Weights of a small transformer language model: vocabulary 8192, 590M tokens.
MLP neurons of a small language model. Each row is named by its layer, matrix (up: input weights) and neuron, and shows model dimensions 96-351. Each number is 128 + 24 x the weight over its row's rms, rounded and kept within 0 to 255. Numbers have three digits each.
After each neuron's rows, "fires after" lists the tokens most often just before its 100 highest values on Wikipedia text that the model never trained on. A number after a token or word is its count.

L6.up734:154168102127138121186162159153144101145124072172106114153174137147150101103147127113113152096169117111103162136150092129168133136114138147151137137071081169098129142116119121099137111075123101164158136152111111107090164123146103084132136133149114119129151138062151123111128131165163113127110088163181113125112109116089095136139108143157121124158149137108164152125145181129111139153144151178116134176107163131115123111158114133114126156156149099109126099122120162135116142147134083155075128127114144105124129150127123134149122137063127136108091103119116132113172086122149100101144091133131146146118154145100148131117111120165127158129151131153116115110113112137116143174131165163114139140134128099111146119097146159137166189144109130134109127089086140117120050152157086
fires after: "s" 31, " ex" 17, "ens" 5, "mer" 4, "con" 4

L5.up1399:146127108147123145136146097136140125131147092122078104121096106124117130127141126118131135099107127156174148115101126129156127150116144152135123154142126128156111108085127139109104100122107114135141119123112180121127160100185105099129093119075129114135114072143164186137104143138121127109161120138095108144127070149121104155122135120138124099131135141105132111105146149111103123144085119125132114196127181131132145159089074082121131146152153102133100146106104113148181102124133099159122151117166144153141099124124153193098128169111156091102144115130133131139163113112122086138110101117157137157134139156095100094159123099138101144144120162144102118114123055131147143152148132169110117135134110132115137125135156106125147127137114153133117112138186186121118125131134132
fires after: "s" 31, "mer" 6, " Albums" 5, "en" 5, "ens" 4

L6.up1395:120103144162095104100103143154145152086134111145115143133154146143145148200129106148115136151121119110156129096108156154175148125204164097154099148114127162107105131096133137126103129102118121136134130140112149141117085159166145126117097098135143136095105126143146120160083165183113127142119104129118140120157154150100126136136155125127114145139105085104151121122139093122129111085085125143142114115127113175137134096117112132101147111127142148121116124103150138089115126133149143094126111109127066177109106132143102138122152113117154162079114172115136130162129093137148123117102128124168147164148084099091143105122169123169148134124127106105139089163139128125151151131168122124124128157097189173115130119143113167131149153116126144139127152098089113103133128108115130
fires after: "." 36, " K" 10, "T" 8, "S" 6, "3" 4, " G" 4

L5.up1265:124148151140176135163128156092110131122148127121117129156155086125141169118116123075137159108142130127136154122136182113119123112147096132157087142098105145066131130121116108118103127112112066156125106152117132158128151089131120132121146172138145099169144135086131170121098122131113089123099147138150106169147088129084153152111112125179137130104138106155138124153129097142104091102137141127124124113124115142151170117150114087114147135147088091091122133141143137113144128172057096082127141113141143122146143108139135165167137156084083113125159112116133121164103099122111112125151152111140105164135117080114103125145150122138141106091137131107085103115159131069150115134098137102137146114101119149145123085155105070090139164098114142148171123103147130125156124145128125
fires after: "s" 62, "es" 17

L6.up856:096166141118141103099137139127138131138135121157122121130122143167125123153114139118091114131134114176160142120158116094138137107136105137113113128132159129112129111147116143126129150141163119112159150124158144122100110138127134110085154137139134124119131142079107124110127104085117118130127139178131125162129138130139137129095121141133119144135085132139126123174121078120105120089120125185093130137172146163160136148128146097141115142151152084100080109151171119116136144187130146112139097169117119102150185123138139127143143132101116116148166198136115097152145135114131141098100101093088135173102146122092114166128139129112098147122148155150133109101145143126116089144137137162124144107114106161135098166136126129142104082109153154102122156124160179148117121151107131
fires after: "3" 13, "4" 12, "2" 11, "5" 11, "0" 7, "8" 5

L5.up149:137149160150110117127098122136140133102124108158144139135114073159130151127128126129131145138091115151132176110121154142162080117108124104141115125107125154140115155110128124125094091120124085153117134148117115129157134124122083116153125104144115167114093124093161163112118116124146130127103118127099106084123143136136168116137096135155129083161130117148109048136159078140139116121103099132111154128143132142097138156132076104134126170133109136107124135165132099119130113131092123113150119129111127120144144138125121129127126148079111142149129104123122129129129154132097133157121161093100132161148102103155094117126153140179155120094130118113142091144098116125131137164094098166162121155139116101168134136152153083112118160163103086113115132113126139155122130143100109
fires after: "s" 21, " Ma" 19, " Ca" 12, " Ta" 5

L6.up1480:110117124131167164122136157158145153117151156093089117130160119159163113117123108160146091170128156117151116115123134143114098145095083097131124151158185137136139103142126127127119137160105135132140159156133153147100105107115137138132153092106104120159149186135091143113146103117107135164080145119113086106178146122090114131135101136099145127149117108132089132126141167118108130108136114086103146130117109124145107121080089124129146113143089070129088146113117121144119144106128090154157145130124114152125143143118161111127123093136135129137148138117139160128145073155129082099192156106122108130114145110153094132146151146125121105134079138099135081158088140133077120115125149088145133157110088161166141110164142123149123103147110140127128088098110101151110118129101103
fires after: " " 57

L6.up103:117125154095151138130145126158161154157149136127180128129126138127145112180158094119114141138163128116137134098113111108129096139123127158098098176150109128113134109079090107119130130133118084153140115134127095133147108168145112120079123152156092105132132062129156107139102106127134084120147148143133131141154115133120143122148082112109139110130120158091151161130101134137109143108097123127082166088090139073119155106128102107185142133125098127125113126132138165155141143111178125155119144127102117133096126113155150085150131108148118140156170118063111138107112095117120148115137159092140142164096105161104159158145132123140132148129127119132107133124140116163157110122136139137156126165120125163096103132099121134109091130146167136109142132131093155151109141117148148
fires after: "2" 17, " was" 12, "0" 12, "1" 9, " is" 8, "3" 6

L5.up151:120126111135151169155137105174143125140109137165098099147147117108158124134106123113116076101096099105116136118158079082112122089110137093119161146146096141111131117133165080175095144081089114077140137108145114129116103132190100099163134134145118125071134114130096105122119120132134104163147117122117116135122115132119099139128165117110074100128153105098098151123170107077093137096140134182130117129133144131138144145117159142138159113092187071112163127133176180150101098122153120119146135089136148103135151088077110127111146189090131102131140138108117133107097157130133136164118130134162129129166129128128067152150149108183137185101136149143138135099103085114114138125102155129166139101147140182108093099116131167127145146107141146132140123107178120155109113105159154
fires after: "s" 21, "y" 10, "th" 7, "5" 6, " (" 6, "al" 4

L6.up621:132084117157146123096098139144076117115138146124166113154132108179133145094142101150105116109134120131137186129159156121143125086106121134176090113082163145139128113153086101153092149126117119148082114105124124071147124133139157133085123080117090102126143169122163141120117114141157143131113121163151108173107141148112106151096090122196127200140122142134131150155172103149157106111142101117121129174123165128117142167162138128126123103126141132154147144119133127121122087172087144137104133091108133074166122115119101120118114100076114149110141148130127111146117161125132098130118154119106128163116087087131147166098116108131138160103092094156142085140154155144114112168144138137147108122120116134105156137116125106137148143102144139108126118157092131117127130151097114
fires after: "s" 22, "w" 12, " J" 9, " M" 8, " S" 6, "r" 5

L5.up1972:106139112123179117168074119103100099145124114158129177145131128142139150124141147119125157126097146080113090060124133171133135145122137138131157113113142156074144130102117071096113139107136102114132109143101100107125107137106148134131127179139119107121116160138129177136159144142120142122161107155103169174152068145158118178140142092165131130132152145092102102159132099130150133140164120142116100136171158133067145115073171146144116123116124110096115139084109131145107132128127120130094147134120100113131113164112147131097159106065136154098133101132101146085095133140121121165115105166096119121137110114152139149104131110133103097102116122138121138143131125143122159126139135117160079131153105141137138149088169142109140150166086109113119100143128137134143113149117121
fires after: "s" 17, " S" 15, "S" 8, "." 8, "ac" 6, " Trans" 5

L5.up1322:099167179139166131095149141178140106112126099123124121187078108111172112083161151130135125095134125107142104090156134078162146119191139106119132145104141139085119112091120119083162077126122159108154098143148118152160124120100137099080142160108123144131191172095110146109103151166138114128144142158083152083134102110134118093095123159142136120157156098152083121150087114120129126142138116143122106129150097116167126126119118123169135126134125148156119119150141109137102158135145093136108121138131129109102100138103145129135090156145137103106085131167111154135149136164128071129148142119117158127137121122145123149162077124157086036129129145129170122115128170125123121129149148174147130120104123145110116116124128119137120139143103175131101143171148095134190144086134120
fires after: " in" 22, "s" 21, " ex" 10, " In" 5, " de" 5

L5.up87:116151139148130146136093135118151149111125108125110142127137132128098131198144140146127148100125140115109116145113114143131128145126123147121137139123158107153119117140109148137172106152176143094115138107121148127107140123120134133132157103138122119133129151108168109106138085129148118130111151146119139124140085128120156066154108098092120144140099117160138083132135135147135145133135107124128099143105132136099121146114095135141165142158126143122146152150105089123127121183138077144131107118136092168096116152094139095105082126137125157147100162159147140071119122138136152127104115120174105144133146139131128180127148153149158144165156127116109120141113125125123099136105150128141080118118132141127157113177204108151135124128122140137117094102107092115127118105121109
fires after: " " 93

L5.up1041:113105144124179100087110147137146154102142108085120121094136148162162082110161125099104141106169144131097102106151152128134146135120121121116133115139159132113094140129155145120074115134096111117152160135158160127130148116112125139092166113129165129179126125155125117118088135132125139115144123132159148130129139134153127085114150152143141103112104131147138144126144162147116104149146091071125111111177142114120111146141106144141116155137114107121160120100117100138121102143129138169090150094124148141164150136103132113149120093158155105117137113135155164107125080113117129094101143115134098143136116134142144134118104061092136182120130129166113078153112142144156145105141156123126075148122115124101071109153127118094095093173099107143135126058130111177117119140131095
fires after: "0" 17, "8" 14, "5" 9, "3" 9, "7" 9, "4" 8

L5.up212:160094129141120117098167098149131160199139115134129087118089132126100092107120107151082187118107148164122072113077122125130140155138148117162108139140121138108114136079119120130102138174091140148161147143136133141110116113116124136190152076138123089126145137121104152095069165086126147109143132141157112116151103161110139166145143122149133120126132188066152069150179134070132106158121139126121120119200130139145105111136137139115133113103149132162140071134187149175110125107118120157124178175116145153119131107116124133138117158124090145090088125116164100150135098088118131167087091161168121148141100127149092107124115124141133073105135135164135137125137101137138195106114127119145137140109141134092068141117119133154125164144090140131130117090132122169094108110156117
fires after: "0" 17, "2" 13, "1" 9, "7" 7, "8" 7, "9" 6

L5.up267:141127137117137140123106133120105138094144131171125112125130113137125149120123117115099129099142126138126163142109150127138120124157121131112129155138149142142136111118087083091134167112115110161101077110097122153091112106132153131168092154187122131100146101088098160135109151141160125146092118119129111149087123109124133107150097112099120121151122128132169091069109127121116076141145145106089137098156179141130123110159133140112131114104122097122084120129121101161127107110140145133139066100127115132094190133144126090138126148075113149112154134122132072152161149158120122124132133153131115183100123107152113097159112149131165153142113132132141129139150114082161172130160093116127143122099127069109144134119160156122129131087116108146115125130144123081101135106132137
fires after: "-" 35, "–" 17, " P" 10, "om" 4

L5.up833:055122128170124142104145135139166061138182100111116090149140187157127157114123125143135130165117132087179101123125130151112122138128138186158137116113144138114116170132158088061139095099125104113070102111104113148127134118108124089107114131129152140154153174132085127101084154117146140108104151155153105107148123099151072106137127125136090133108065150190094145131126123135128164119145159125132136129084150142096138141152056116138129109113112118149082100093126094140106140158148139112157149154099150094171127122148148154112104149086115100092140161151127101136135098103094134097138133157120121155142124131107125123129110114164138147124106150139111135119137115092068127129131129134115167132096166129099097144147132106160122116114070123141139142105142098093122086133109123
fires after: " in" 25, " for" 9, " to" 7, " In" 5, " Am" 5

L5.up630:100157126167105130087140081178130127126143100152110123123108133120116140142074122134156089124114123137105099102111110129107107124120144103116097122133091108137097156113115129121115173147158158125132148163092134161149146122150128136133101159126173176086075162162097132120116119147121148117129099158132157119082137088114106091116114129099115132177100141142128105109145105092130127126172169147115137114157138146172150146068087096149154101102066109139119146122133128141136152103117127159121099111143119087141168142155115083114145126096117138129145127103134145139141156141122102121137130115146106115131125117176100093145133092165146158115146118166116115094122116102140172134112153124138066115099143096166144134149161152144125107173160150151132117136122142136153128134172112
fires after: "s" 43, "-" 16, "'" 9

L6.up415:099107137146127120115124146125079094128166150123139090104130112126130164144143106133175120115080134085119114075134083096129112123177143166136114137121105137111154128123113142096137141132136090167131103081119097134134116130091102155140076148102121136130110138136134104147114138094162162176110134102128136096121119152146116105123129127146080112113089107125102114139123105143177130094124139152174106105129170153114128054104117149167124177116077148139102091113086149085108098173121131134118092150144127107100127146130135120164122137130165163127163122136135140084123159131121179129123151111102110120167128154133137113132138144127143110100088097104181099130145122123121121153106147121141131103123117100137086142122146137115125153097077137105143092107148152145109111138106135
fires after: " in" 37, " In" 21, "," 4, "al" 4

L5.up1522:101142140132066162141136153158155141110141181138117161091151124137153141125097099131139187150140171106085111174120167136133124132083087080147174085118147121120144152127114120150180163120161101125156114123087140121143129087163119087120156106118175128131153115128131100126129110106127142153131135168129114133131127139110138116147135139127111106184119092154072109140131158087115103115173091115179124138115083116127119131134118093091118178140099120144146168148130127147118134135148108148163115156165135101129121119154173093135172118157174138180154117108148140147134161142135097102137147082133139151098106079127128147129145162088136115139148148112152080119105119136210144151135141129095149179138126096097148143153172116147119116111130103091147134117133089078104148166133132
fires after: " " 36, "1" 10, " no" 8, " E" 6, "E" 4

L5.up355:151135136161115127153139127115163136178134154122129119162190121107100115130119143130161115162146135123145086153114146106163107136136130149157087152137141127146152178120149108118105146120167114137118126131127156162106127116134125107100120141148116110166120152101121139117116124117127131127137123153149113136090115105106109122141109125124144112131106080128087146150146124116109109102110110106116160181121062084076124132096071161133100105152126137108119125186110111123106168151105153097116098117141106142125126109124100108138165142136115157103157140130122108141155099184134114136175067149146087118139120124108129155112108129130094139106138166102136105102126137095154114104058126114085126088144129162123120121117149123114143134134063134056117096139077134121135110095101091
fires after: " " 33, " if" 9, " con" 7, " Con" 6, " and" 5, " as" 5

L5.up1143:128102106100156118122156149143105132131141108087113147115135107137137111076145105143123111171171130097126082122133115132121130140118143134145134123145131160131119137077128130120084097103111075119101136094118141164097117092158120134148099135140122149135110135107101170154099115130164179101132119122123174081129079143098121131162147150136156147151087179133103142101182147113177126102139146130131150125124111113125119089131099125153115125123138183131091097128177151169108120127110108115167108122113087117164146123100149105125112104156131167147160143110165140141117105157086130109140148097120138170110111085145127123110125120165123140159154077113171152143114153099137119140160147126104140174177116119081133142100121126147096171157145104124141111160095111127110049145149150
fires after: "1" 21, "0" 12, "5" 8, "6" 8, "7" 7